{
  "d_model": 256,
  "vocab_size": 1024,
  "positions": "rope",
  "attn_scale": 0.125,
  "bias": "none",
  "parallel_block": false,
  "init_std_qkv": 0.0262,
  "init_std_down": 0.0,
  "optimizer": "adamw",
  "grad_clip": 0.5,
  "warmup_steps": 214,
  "decay_fraction": 0.351,
  "dataset": "wikipedia_en"
}
MLP neurons of a small language model. Each row is named by its layer, matrix (gate and up: input weights) and neuron, and shows model dimensions 64-159. Each number is 50 + 15 x the weight over its row's rms, rounded and kept within 0 to 99. A neuron's up and down rows have the sign that makes its largest values positive.
After each neuron's rows, "fires on" lists the tokens most often at its 100 highest values on Wikipedia text that the model never trained on.

L8.gate429:77 57 45 43 45 69 61 72 40 37 45 58 40 51 76 30 64 37 65 28 35 47 68 56 59 44 58 49 49 43 32 19 52 34 34 58 73 42 69 44 67 29 41 45 49 39 56 52 47 41 42 36 21 69 76 37 29 49 58 45 58 51 58 68 56 38 56 28 60 42 62 13 50 33 59 42 60 47 67 73 30 37 64 47 75 76 62 49 32 55 66 55 57 48 42 51
L8.up429:60 33 50 50 46 54 54 48 54 35 83 65 58 55 82 36 54 66 71 33 41 45 67 48 58 63 48 64 44 52 36 39 49 50 32 51 64 55 71 59 52 48 64 76 54 61 48 47 43 36 52 15 57 59 69 24 80 34 40 38 68 61 76 53 59 60 36 44 33 32 58 33 65 44 56 38 51 38 61 42 75 34 46 42 27 28 42 62 42 29 66 34 33 42 53 33
fires on: "-", "ic", "o", "h", "g"

L2.gate3:47 41 49 56 63 42 52 69 44 33 51 45 62 32 48 50 53 60 42 42 48 75 88 51 18 27 66 45 60 58 68 60 68 37 57 58 53 52 33 57 47 54 28 43 43 64 38 70 47 71 58 56 52 19 39 70 94 30 64 49 55 27 70 39 57 43 72 54 53 52 56 49 35 59 44 54 43 69 54 56 70 49 38 67 44 28 53 46 63 13 88 42 35 50 47 13
L2.up3:58 39 54 55 43 33 30 75 51 86 43 55 55 68 46 24 36 36 53 62 67 25 79 48 52 24 55 61 35 62 52 49 42 59 29 56 35 68 28 30 58 49 46 46 44 41 43 50 70 54 37 64 53 55 46 78 82 51 40 64 52 60 41 50 59 58 58 71 40 73 57 60 19 69 26 54 63 73 30 68 43 46 41 55 59 39 46 48 79 21 41 41 24 58 57 40
fires on: " was", "T", "ic", "ific"

L3.gate230:35 69 41 44 36 60 39 63 40 83 63 31 84 32 37 50 47 54 56 52 49 59 26 36 46 50 65 37 59 48 68 49 48 44 35 38 63 66 46 37 56 56 50 65 62 37 58 61 59 60 52 45 56 66 57 45 62 49 46 62 59 78 45 42 72 41 76 56 46 76 14 59 63 70 28 64 28 58 47 54 19 35 67 52 82 47 41 37 34 59 21 57 68 50 84 41
L3.up230:62 46 31 47 62 80 39 41 81 50 76 08 76 26 54 31 45 47 58 48 78 78 32 41 33 68 51 36 21 27 58 66 44 49 46 45 52 62 64 35 59 40 32 69 51 36 41 38 71 27 47 34 46 57 36 60 48 18 56 46 37 70 75 64 59 35 38 42 76 53 47 49 25 70 34 21 68 33 57 29 34 56 69 64 48 74 55 45 57 41 35 51 55 45 63 25
fires on: "ce", "m", "n", "pt", "4", "\n\n"

L2.gate415:37 39 40 29 42 40 49 74 64 61 41 42 32 66 38 36 57 17 48 50 34 54 51 59 59 22 56 57 34 25 38 39 52 44 35 43 34 75 56 57 62 61 44 53 40 50 45 33 64 35 53 69 61 79 36 29 55 50 45 69 36 41 81 67 36 17 61 55 57 71 71 51 77 62 58 68 62 56 76 54 35 63 63 40 49 49 68 37 58 67 90 76 40 27 49 67
L2.up415:60 18 67 33 76 52 50 52 35 61 61 41 17 70 50 28 43 36 59 73 53 41 57 49 60 39 00 44 59 51 32 33 60 66 47 46 33 44 48 54 68 72 33 23 51 70 54 47 66 41 51 39 54 39 62 74 61 68 41 41 50 56 55 32 24 70 48 39 56 66 55 35 54 52 78 81 53 60 49 21 46 30 57 35 80 62 65 44 48 15 56 64 39 36 30 67
fires on: "as"

L2.gate647:41 43 82 57 28 48 63 65 72 26 56 63 68 64 46 44 51 71 68 71 53 36 49 53 55 59 15 51 42 56 45 33 42 50 63 58 37 51 45 48 30 40 38 60 57 48 47 25 45 48 44 59 58 59 69 34 62 42 30 23 67 65 79 55 73 38 22 55 25 61 51 35 51 52 46 46 53 48 49 64 50 44 65 30 55 45 67 53 60 58 57 38 21 47 25 54
L2.up647:55 30 56 75 76 68 35 49 37 76 76 38 34 50 43 70 34 46 00 69 43 72 55 41 17 42 32 49 39 50 49 36 69 48 42 33 68 33 49 59 50 44 62 51 52 34 47 69 54 70 61 47 60 65 62 68 48 69 57 65 63 40 63 51 63 54 52 53 56 33 63 33 39 62 30 51 60 46 44 53 60 59 55 74 52 62 59 45 28 63 29 51 61 57 48 38
fires on: "y", "cy", "av", "″"

L6.gate489:60 57 44 35 32 59 37 55 32 40 30 70 31 44 65 41 25 40 63 45 53 64 62 59 22 51 58 57 40 36 57 54 48 43 53 44 75 64 75 64 74 21 55 50 34 40 64 61 69 66 64 57 34 70 89 21 44 62 72 68 39 87 44 31 53 30 64 39 60 50 64 40 37 47 37 68 64 38 69 68 26 49 65 51 52 47 25 40 55 48 61 55 45 62 40 51
L6.up489:72 43 40 43 43 61 46 65 48 74 52 42 58 80 51 52 69 54 53 56 69 52 37 78 90 41 42 52 27 43 70 64 43 38 42 57 29 76 49 68 50 31 70 53 39 55 54 44 19 49 59 44 45 51 64 42 53 46 50 54 49 86 45 57 33 49 36 30 69 54 84 64 57 30 37 60 42 51 12 44 54 42 37 58 26 53 37 60 39 56 33 30 41 60 52 84
fires on: "un", "ill", "orn", "us"

L2.gate497:54 46 67 62 61 23 47 59 71 59 62 57 53 64 53 55 62 53 60 44 70 55 60 64 69 42 42 27 58 56 59 32 57 42 46 55 57 63 42 23 38 53 52 45 73 62 71 54 58 43 19 51 29 49 65 39 31 86 47 42 61 44 71 51 52 51 52 48 42 78 41 64 33 62 30 76 61 44 44 53 49 53 37 54 09 57 46 65 69 71 50 70 40 34 69 28
L2.up497:37 39 27 68 59 56 43 59 15 57 46 73 62 65 39 39 41 51 48 36 46 79 54 56 34 58 65 56 84 44 34 54 40 73 48 44 29 88 67 56 58 79 55 20 77 50 41 48 48 56 46 48 65 25 72 64 66 63 46 32 61 42 42 52 70 59 67 34 49 71 47 41 53 62 09 55 77 58 41 44 28 47 57 41 50 83 43 42 41 35 22 65 48 59 41 63
fires on: " be", "ity", " from", "hed"

L4.gate472:44 56 53 55 45 45 61 56 62 44 32 62 56 53 48 64 38 46 74 58 69 59 45 44 21 71 36 56 53 53 73 50 36 42 57 36 39 41 50 30 49 46 64 19 24 25 69 67 61 49 40 38 35 77 46 36 55 20 64 67 50 52 76 56 48 32 43 54 06 38 54 25 58 11 38 49 65 56 44 58 51 67 44 43 42 54 29 40 45 60 42 69 28 47 54 57
L4.up472:60 49 69 64 71 51 79 46 44 26 32 57 59 51 58 55 49 46 60 40 58 51 57 42 32 76 63 57 51 64 39 51 56 35 63 67 54 54 53 40 41 52 74 52 62 54 37 44 45 54 52 38 65 57 77 50 60 88 50 67 38 36 75 50 51 41 47 32 43 74 58 39 85 53 79 79 37 50 85 68 64 50 56 38 36 49 45 51 78 29 32 56 63 67 36 69
fires on: "and", "ar", "en", "al", "ation", "ol"

L4.gate153:69 51 36 60 78 45 53 70 41 53 52 59 42 46 34 64 51 81 72 77 65 71 56 42 62 44 52 56 62 56 43 59 61 55 70 35 63 51 62 44 40 32 52 49 18 40 51 36 61 57 58 45 49 41 44 54 72 41 65 69 39 57 61 43 33 39 49 38 39 56 71 57 34 66 47 75 30 72 52 63 58 44 25 49 45 48 23 60 56 57 18 47 73 40 33 77
L4.up153:54 17 42 53 25 46 44 79 31 64 71 22 62 44 47 53 41 64 57 51 56 57 73 49 20 60 61 46 50 53 59 80 87 33 61 25 48 58 24 39 40 45 65 19 49 29 46 83 64 58 70 47 80 73 50 69 23 51 46 48 38 80 23 35 37 35 40 42 54 40 90 52 28 67 41 20 52 38 63 43 31 60 42 57 65 37 68 61 33 50 44 50 55 43 54 54
fires on: "ess", "ign", "act", "ass"

L6.gate22:24 21 55 42 57 44 46 77 35 68 29 67 42 59 48 61 24 19 61 65 56 58 77 78 17 30 46 57 68 50 45 57 29 43 14 50 52 64 20 74 78 51 54 44 64 16 47 41 48 44 25 64 32 67 18 50 58 36 62 55 47 53 57 46 45 29 57 63 40 56 42 56 72 80 57 53 55 13 54 61 42 67 78 67 44 47 69 73 49 66 59 35 70 64 77 72
L6.up22:68 68 56 30 48 57 51 59 35 53 65 49 69 73 57 53 68 48 51 26 06 66 45 54 50 65 39 31 43 28 43 51 65 64 32 57 44 55 73 56 33 64 27 61 77 68 67 43 63 71 73 41 87 35 45 63 53 39 41 55 59 57 34 52 57 43 53 46 45 47 64 26 49 53 69 39 43 54 46 44 77 30 43 40 69 49 39 51 25 70 37 62 29 54 36 38
fires on: ".", "us", "%", "ark", "es"

L10.gate193:49 44 54 32 56 31 57 25 52 43 22 80 33 61 57 32 42 39 44 64 68 34 68 42 69 50 29 33 63 49 50 66 38 60 22 54 40 49 86 20 54 48 40 41 64 61 39 70 54 72 42 65 29 32 60 56 46 47 52 42 63 40 37 51 78 49 49 20 32 80 17 32 67 66 59 58 57 47 55 72 66 28 39 42 61 81 33 35 32 56 69 54 59 44 35 66
L10.up193:62 40 49 58 58 41 45 68 71 22 70 40 41 47 80 61 54 45 59 70 55 12 45 55 51 43 62 67 69 20 46 19 46 32 34 41 37 37 52 60 43 32 55 56 49 86 64 05 53 36 29 39 69 57 36 46 87 50 55 43 52 48 63 52 51 44 54 43 45 51 69 71 86 73 53 35 42 74 36 47 48 73 44 41 24 34 77 65 29 57 38 61 60 63 34 50
fires on: "-", "g", "oc", "if", "ig", "st"

L3.gate262:43 56 49 28 52 35 46 69 43 50 32 59 56 33 36 51 65 34 67 48 76 57 22 64 61 41 61 51 46 62 64 58 56 49 49 52 38 43 65 20 37 58 45 53 29 42 72 44 55 48 18 44 37 64 37 68 79 53 34 48 62 62 84 41 24 43 41 35 34 25 18 51 45 25 35 34 67 64 47 64 21 47 40 53 37 56 34 43 59 35 42 52 43 40 29 35
L3.up262:63 49 81 40 30 42 61 63 64 34 20 35 55 45 48 45 33 57 30 55 41 50 41 48 49 46 55 33 43 46 53 53 57 41 58 39 69 51 63 46 13 44 23 25 54 33 37 30 55 39 49 53 45 42 48 52 42 28 38 69 66 56 76 21 80 41 61 51 61 99 45 46 76 43 28 65 59 47 82 51 28 29 86 51 55 52 38 85 35 51 62 28 56 35 60 37
fires on: "res", "re", "ation", "ro", "w", "ar"

L8.gate207:63 50 61 47 61 53 57 81 16 59 55 45 29 56 45 49 51 59 68 48 57 40 50 69 53 58 68 54 59 42 49 34 39 16 28 66 60 39 82 59 25 22 58 31 38 52 33 48 43 51 58 48 09 70 47 46 57 49 54 50 34 78 49 26 38 34 62 66 57 42 64 43 62 53 27 55 64 52 58 66 57 31 71 29 78 38 32 32 70 77 52 63 46 36 63 52
L8.up207:47 50 60 42 45 54 40 75 31 37 85 39 32 57 39 61 61 43 70 22 47 50 44 68 52 70 42 54 55 56 49 44 79 27 23 69 60 49 71 60 27 36 64 46 53 70 73 46 50 61 38 66 54 34 44 08 55 67 48 47 49 46 48 17 31 47 46 60 57 45 44 60 36 48 22 47 45 54 41 37 64 31 50 36 45 58 31 38 56 55 50 54 38 43 41 47
fires on: "S", "inal", "s", "ren", "ing", "fter"

L6.gate322:58 37 59 44 61 60 66 49 30 44 73 75 38 66 48 23 56 39 59 42 53 64 48 72 39 27 58 51 56 57 40 25 54 36 52 60 47 72 80 48 41 43 73 45 43 59 32 43 30 63 68 22 46 46 67 81 59 53 44 62 31 47 32 54 31 33 57 35 81 24 34 44 69 43 46 78 72 35 44 54 48 51 54 43 56 61 53 41 92 84 49 46 42 34 49 41
L6.up322:29 54 35 59 55 41 66 34 37 62 71 24 46 64 49 79 55 52 89 56 58 53 63 66 48 43 64 77 53 60 35 48 47 37 51 61 17 56 46 68 17 44 42 56 44 66 63 39 64 41 39 48 68 53 32 58 50 67 44 30 59 47 51 93 87 63 39 39 61 61 57 45 61 52 31 66 62 41 43 48 69 73 43 47 58 37 43 59 52 46 66 52 75 61 38 56
fires on: "ass", "ost", "ed", ")", " ("

L2.gate366:61 52 55 48 53 30 55 39 30 46 46 48 48 66 51 51 63 38 85 96 44 69 34 62 39 47 23 63 35 49 64 53 75 51 57 57 62 73 57 70 45 58 46 85 42 73 62 72 34 57 53 43 52 52 53 93 30 52 28 43 65 17 54 57 49 70 73 56 55 55 37 34 43 57 38 56 55 54 42 61 58 33 34 78 06 55 56 34 51 21 63 45 47 54 53 66
L2.up366:53 19 40 55 41 61 79 39 65 56 51 43 33 62 46 61 39 65 59 45 64 49 52 07 33 30 48 44 51 89 43 36 55 59 51 39 57 44 19 56 20 42 56 41 40 27 28 37 36 53 34 24 66 89 65 68 51 49 40 78 54 86 44 52 47 46 64 65 49 38 62 30 20 55 47 65 54 56 51 48 51 45 22 72 36 51 68 56 55 46 57 39 23 61 76 32
fires on: "ur", "ific", "op"

L3.gate36:35 42 50 63 79 26 55 39 34 47 30 32 73 66 38 47 34 45 39 65 64 45 52 39 57 63 61 39 54 33 31 41 50 39 53 52 25 74 53 81 46 48 46 30 29 67 78 51 58 39 43 50 30 64 35 36 24 40 51 57 72 18 54 29 57 54 84 53 49 57 58 45 50 70 81 57 68 64 65 45 36 57 65 51 20 51 59 58 66 40 26 55 51 60 56 39
L3.up36:55 67 37 68 65 37 93 31 14 37 69 57 60 23 62 37 41 38 19 39 64 25 46 26 62 51 51 53 64 40 44 35 52 63 30 34 36 47 59 57 45 54 27 52 46 61 49 67 59 16 39 49 64 55 37 31 53 65 68 51 62 17 66 40 44 48 77 58 54 41 24 46 48 53 79 51 45 43 63 43 62 59 55 39 44 43 76 36 56 56 59 54 37 79 33 67
fires on: " sc", " inter", " Sc"

L2.gate43:66 65 31 58 51 54 65 31 47 42 62 30 48 42 39 22 65 32 41 62 41 46 47 32 50 52 69 67 74 54 45 55 56 29 67 99 32 57 78 60 64 58 60 63 45 45 71 48 36 54 46 60 65 53 67 35 45 65 57 49 66 38 63 60 45 44 57 62 43 53 77 90 41 44 36 66 41 32 49 45 43 46 74 62 71 39 63 18 37 52 37 49 45 41 57 31
L2.up43:53 64 33 40 24 19 73 32 26 40 58 24 48 47 62 29 58 35 78 31 57 24 49 45 47 51 49 42 60 56 28 40 72 32 37 86 27 43 69 38 70 56 51 66 52 44 71 35 47 62 52 77 70 56 38 31 25 34 57 47 49 64 73 56 44 32 44 46 63 39 64 70 27 26 82 58 58 21 59 44 53 70 58 52 95 52 52 35 45 39 60 53 58 33 64 59
fires on: " Ph", " rele", " med", "ip"

L3.gate645:23 37 15 58 45 33 34 49 60 47 44 42 80 45 57 72 40 59 62 75 63 63 59 57 58 47 55 18 23 69 42 48 50 51 71 43 59 49 43 53 78 69 53 48 65 32 58 53 22 31 46 53 47 94 69 56 78 42 38 38 49 62 63 52 44 64 42 48 41 42 32 51 51 44 35 54 40 33 44 46 65 52 46 42 59 42 46 52 33 55 15 49 64 56 29 72
L3.up645:72 28 35 54 39 24 43 40 40 33 56 75 22 49 36 90 47 57 59 37 27 65 66 73 67 44 57 63 57 43 40 46 55 59 47 27 59 43 27 80 41 52 47 47 70 72 37 53 44 40 20 62 54 48 51 37 76 39 59 29 37 65 51 80 51 51 36 45 35 36 48 51 60 46 19 05 42 45 51 28 51 56 75 45 57 60 61 43 26 70 57 55 47 34 63 53
fires on: "on"

L6.gate687:48 70 38 33 54 60 59 60 46 56 58 47 69 43 72 48 53 34 45 59 35 43 50 42 46 38 34 34 61 50 23 82 39 38 34 65 56 38 23 60 46 35 40 52 62 37 30 36 45 51 60 45 49 68 28 55 50 50 55 58 41 39 54 46 62 57 64 48 25 29 09 58 72 31 75 30 64 36 50 70 56 34 70 59 46 45 35 86 64 69 04 29 59 40 71 40
L6.up687:48 34 58 19 65 74 68 62 68 60 75 35 42 80 28 17 42 59 60 44 50 50 33 54 59 59 61 52 85 62 07 36 53 74 48 51 39 26 39 71 45 38 37 45 46 80 59 60 36 54 47 58 46 39 19 60 54 64 52 76 33 27 44 40 67 36 42 54 67 79 45 56 56 65 37 37 60 46 59 46 41 50 35 72 35 48 60 52 61 57 45 46 62 23 50 42
fires on: "e", "on", " att", " cont", "\n"

L6.gate380:51 61 28 59 51 58 39 40 56 50 46 43 52 24 78 58 61 55 50 85 44 55 49 75 46 40 88 47 09 61 33 21 63 58 57 48 60 59 36 58 44 68 43 36 49 56 33 57 68 39 32 62 29 77 29 27 58 54 50 28 49 44 60 41 52 42 52 36 70 44 59 47 43 74 76 35 77 46 35 38 53 63 61 38 42 44 59 60 57 66 53 64 44 24 46 55
L6.up380:43 30 51 39 54 62 51 34 57 35 57 43 54 57 59 50 61 71 36 41 53 57 83 58 54 43 43 69 62 61 67 54 57 53 48 27 50 50 48 43 62 25 56 33 16 73 52 65 41 57 39 41 59 18 42 63 23 64 55 27 32 62 60 44 63 53 73 43 30 43 40 36 42 71 44 39 45 47 39 44 49 23 50 33 53 55 63 53 42 27 36 42 29 58 73 40
fires on: "le", "e", "d", "ang", "ic", "C"

L6.gate701:53 43 41 39 69 16 67 64 66 77 23 18 37 40 59 37 63 21 51 67 59 59 47 23 81 54 60 48 51 60 48 39 60 19 50 61 45 51 43 63 33 34 74 41 61 30 31 55 52 37 36 66 38 64 40 46 52 41 56 44 43 37 54 43 63 56 69 29 44 44 72 61 33 28 34 44 69 43 58 55 32 58 58 43 38 66 56 55 50 45 30 51 67 45 82 40
L6.up701:52 53 66 72 60 53 45 31 42 69 44 44 45 35 84 37 55 68 48 67 30 55 54 41 33 72 34 69 51 38 57 35 51 62 67 70 50 33 51 61 22 49 66 61 32 35 28 53 45 92 45 63 45 37 54 48 63 52 38 37 32 15 42 72 55 44 14 49 61 51 65 71 44 10 54 56 50 57 61 46 32 51 43 46 60 50 38 66 54 44 67 39 80 32 74 42
fires on: "n", "an", "T", "ond", "en", "at"

L6.gate422:68 42 55 58 67 67 58 58 23 51 38 61 55 51 47 30 68 33 74 75 59 80 36 57 53 43 57 29 65 50 19 67 40 38 53 59 82 68 56 78 59 52 65 42 58 46 52 59 62 61 33 51 77 51 76 54 68 50 12 64 42 60 71 63 33 31 53 27 36 63 40 36 35 58 44 58 61 24 45 59 50 65 64 57 68 40 64 76 54 68 37 32 54 58 38 60
L6.up422:54 42 31 39 43 32 56 60 27 55 61 71 55 53 36 69 59 42 53 48 39 60 53 65 65 43 66 57 58 38 63 67 54 75 57 54 15 45 65 76 39 32 39 35 51 51 40 71 56 59 70 52 71 49 49 61 26 28 60 54 27 67 56 75 69 19 65 42 82 61 72 63 47 47 50 34 47 48 32 36 35 38 31 35 44 38 31 81 26 34 40 61 57 44 49 58
fires on: "us", "ass", ":"

L3.gate227:37 67 58 35 49 70 63 69 56 47 28 54 38 51 39 26 48 53 59 54 55 44 61 63 54 56 72 21 25 59 46 29 51 41 15 75 67 46 59 71 72 83 65 37 42 66 48 26 37 67 36 52 60 52 49 53 56 51 39 26 43 71 68 83 62 57 25 67 41 65 70 33 55 47 31 43 48 60 44 37 66 59 64 12 49 29 67 44 74 66 70 54 59 47 52 20
L3.up227:74 65 54 52 88 37 62 35 53 43 30 49 54 67 50 29 30 63 02 46 55 60 43 66 55 71 53 66 47 56 09 69 33 41 44 52 48 33 79 62 62 48 40 43 38 76 36 23 48 69 74 63 43 44 58 62 31 52 44 34 54 45 35 65 67 54 71 39 55 56 67 13 40 44 40 53 61 49 49 55 64 84 47 40 35 34 54 51 88 53 27 74 47 26 50 47
fires on: "ic", "it", "S", "E", "P"

L2.gate458:48 67 66 40 64 58 28 46 83 64 59 48 34 50 39 52 47 48 81 49 50 68 50 58 44 57 32 33 31 21 37 53 68 54 51 55 22 54 50 65 97 77 50 32 30 44 66 65 49 35 33 63 39 34 65 52 53 42 62 34 52 46 47 20 70 49 22 39 34 51 49 40 28 38 64 55 34 53 29 53 47 35 26 54 51 58 53 46 58 52 39 66 69 59 58 75
L2.up458:43 32 29 67 59 48 42 38 54 53 29 49 55 44 41 47 49 56 49 48 73 71 47 59 55 59 66 53 63 44 38 50 58 80 70 47 34 42 43 54 70 45 69 50 24 64 63 47 49 62 87 61 51 30 48 20 72 40 59 71 90 33 41 45 39 56 58 32 59 64 53 63 72 46 53 73 66 62 44 68 54 58 51 49 05 60 52 31 40 56 29 16 61 44 31 51
fires on: "ith", "é", "ould", " be", "our", "+"

L6.gate443:63 66 49 46 79 66 70 76 43 72 30 56 49 78 55 43 37 62 54 45 27 66 58 72 54 26 58 40 56 57 21 33 26 36 38 48 50 50 80 71 48 16 46 42 46 48 38 64 29 43 39 52 56 45 46 46 29 56 49 55 41 75 44 52 58 32 68 41 40 21 41 28 61 38 26 71 57 37 69 54 53 59 73 30 34 58 69 47 59 63 50 38 58 72 29 43
L6.up443:61 59 69 61 46 43 76 24 27 43 69 50 30 44 39 33 39 70 90 48 47 46 64 36 83 55 12 55 73 64 43 73 36 55 39 16 53 40 41 39 50 46 38 75 59 56 21 45 48 42 35 50 79 63 49 44 56 15 47 47 92 46 35 44 64 66 59 77 37 53 37 73 71 54 66 51 51 42 37 46 49 47 57 32 43 48 36 47 60 53 29 56 32 40 52 55
fires on: "im", "o", "if", "al", "es", "id"

L2.gate277:52 64 59 51 54 59 63 66 47 55 64 69 47 43 68 42 48 43 63 29 63 37 58 42 64 71 44 60 51 40 55 76 68 40 58 50 58 24 49 57 56 37 37 44 79 55 46 55 58 54 54 58 42 34 25 44 35 72 48 54 33 68 47 35 59 52 45 88 49 51 38 42 57 47 43 39 53 37 61 31 33 54 61 54 25 31 86 62 44 61 46 21 45 21 69 41
L2.up277:27 44 52 49 41 51 52 49 35 82 34 80 51 36 52 88 60 48 74 47 46 69 48 51 24 75 88 46 60 40 44 38 34 51 45 53 31 66 59 40 68 37 56 54 39 50 60 67 76 34 73 55 64 08 46 59 29 75 25 58 58 66 44 60 45 49 74 63 59 82 41 28 58 43 57 69 42 59 47 48 77 54 39 46 51 60 54 32 43 31 42 41 39 30 64 50
fires on: " or", "S"

L4.gate456:59 68 45 46 53 31 51 35 47 20 23 60 61 34 43 32 46 37 75 59 48 49 83 46 28 54 70 59 43 59 36 43 61 50 19 35 64 47 57 49 39 44 68 49 53 42 10 56 35 44 53 40 41 63 59 79 61 60 42 28 32 41 48 69 71 47 53 49 63 68 52 64 52 19 82 36 78 51 57 53 57 67 53 37 39 73 72 57 47 60 75 71 64 46 62 41
L4.up456:45 60 60 38 40 51 49 37 41 48 52 52 62 42 53 48 43 42 54 63 55 45 64 30 40 47 56 70 35 51 56 61 75 55 48 46 40 39 40 56 35 49 52 42 29 50 59 72 65 31 14 67 55 38 54 68 41 90 35 10 50 53 45 24 55 36 69 67 34 69 44 31 39 41 54 45 13 42 63 44 48 33 47 39 39 78 40 39 26 32 61 34 74 39 45 59
fires on: "al", "e", "d", "ast", "ond"

L8.gate152:47 66 34 23 80 56 34 52 65 77 47 48 29 37 50 42 35 66 68 21 60 35 20 64 72 73 58 49 71 52 53 49 45 47 52 46 32 58 41 40 56 31 52 79 56 24 30 48 42 72 49 39 45 67 56 30 60 71 40 58 33 54 50 23 39 50 68 73 53 51 31 35 51 52 26 48 44 32 25 45 54 61 71 50 87 34 26 67 52 49 51 49 44 40 72 41
L8.up152:34 70 70 56 19 68 77 56 46 80 30 45 85 55 41 61 74 45 36 40 69 51 44 45 41 49 58 44 45 58 54 49 70 61 33 52 46 63 28 43 81 69 30 54 42 33 92 47 60 32 75 34 62 64 21 80 52 25 57 54 49 58 75 51 54 26 45 57 54 68 63 47 71 37 31 77 32 72 59 51 57 55 44 34 36 49 33 21 77 60 66 50 44 59 34 09
fires on: ",", "re", "her", "ce", "n"

L6.gate73:36 41 52 42 82 54 51 52 60 70 62 47 66 55 70 26 52 51 64 68 16 59 59 75 30 43 60 60 54 66 11 42 29 48 10 39 40 62 31 36 55 41 35 41 48 37 72 70 58 18 47 29 07 55 32 30 55 30 49 33 53 78 52 48 28 47 47 33 28 38 54 47 70 68 66 52 50 47 73 73 42 60 60 38 40 38 66 49 62 50 41 29 31 71 58 53
L6.up73:63 53 08 54 60 50 35 54 34 88 45 35 60 40 50 20 31 51 93 65 31 71 62 57 27 56 37 62 74 52 41 48 55 47 61 44 34 57 21 45 81 43 37 48 59 63 44 62 67 55 34 28 66 51 53 40 76 42 18 51 42 55 47 39 49 50 33 83 42 15 52 52 29 46 59 73 45 37 75 44 54 49 60 53 46 28 55 40 57 53 30 37 42 54 68 53
fires on: "ate", "ther", "al", "ated", "ied", "id"

L6.gate261:66 65 39 72 47 28 22 47 57 62 62 41 36 26 72 27 69 23 60 64 57 66 31 10 63 42 56 59 38 59 85 49 56 70 13 42 50 44 42 49 57 49 41 40 54 42 21 35 32 33 42 72 45 46 49 45 57 34 38 70 17 40 53 52 56 41 56 32 39 65 70 30 47 34 36 43 59 34 60 52 20 62 50 51 45 57 29 58 64 66 61 32 59 10 76 43
L6.up261:43 58 56 62 48 58 79 45 49 65 77 27 30 30 53 31 38 73 36 26 72 52 47 58 43 62 57 49 56 63 52 23 55 59 62 16 50 38 39 59 46 19 51 43 76 27 35 37 27 64 64 69 28 32 67 60 63 46 59 83 45 37 56 34 18 43 48 36 14 68 64 52 24 35 47 52 32 29 59 29 45 36 34 45 49 56 61 23 62 56 59 42 68 50 63 46
fires on: "at", "hen", " when", "fore", "n", "om"

L3.gate507:35 24 56 75 63 48 44 25 35 37 38 43 64 52 66 37 66 70 71 32 45 50 52 70 60 61 59 35 56 52 51 33 46 52 48 81 50 65 52 54 46 64 76 44 27 68 40 63 50 57 39 46 39 71 67 51 39 41 61 46 62 17 44 44 31 73 39 51 55 35 21 40 53 65 59 39 53 40 43 45 46 58 58 31 48 26 72 68 68 52 49 60 49 56 33 48
L3.up507:58 50 44 79 80 48 69 33 27 53 54 40 31 24 60 73 44 59 40 42 59 35 64 55 64 40 65 37 68 25 84 37 43 50 56 65 30 47 39 51 38 47 24 73 29 52 62 64 51 27 60 50 52 65 55 18 45 52 69 36 54 33 77 54 44 52 50 30 71 63 39 60 33 37 62 40 57 37 67 54 49 66 80 67 52 76 76 38 56 76 78 44 35 71 48 44
fires on: " sc", " Sc", "c"

L3.gate658:37 57 48 55 74 54 78 62 59 83 70 20 60 38 46 57 49 35 54 50 45 50 42 41 50 45 39 49 61 36 57 49 62 38 26 38 60 65 33 40 47 67 48 20 21 57 27 62 57 30 37 74 58 62 35 13 26 66 48 83 56 34 82 59 50 33 46 82 72 59 65 39 65 38 62 72 39 66 70 63 56 69 58 33 18 36 80 28 72 40 55 24 49 51 36 29
L3.up658:57 43 49 49 37 38 84 36 53 58 53 41 62 31 57 39 46 48 21 48 42 62 36 71 65 54 36 35 65 31 45 47 60 53 47 49 47 63 46 45 44 71 49 32 25 62 55 56 71 32 29 48 76 74 39 23 36 93 53 78 43 38 58 64 54 61 58 86 74 47 70 32 49 73 58 61 42 51 71 56 69 42 54 46 19 35 69 52 52 55 41 29 45 52 42 36
fires on: " sy", " inter", " sub", " ad"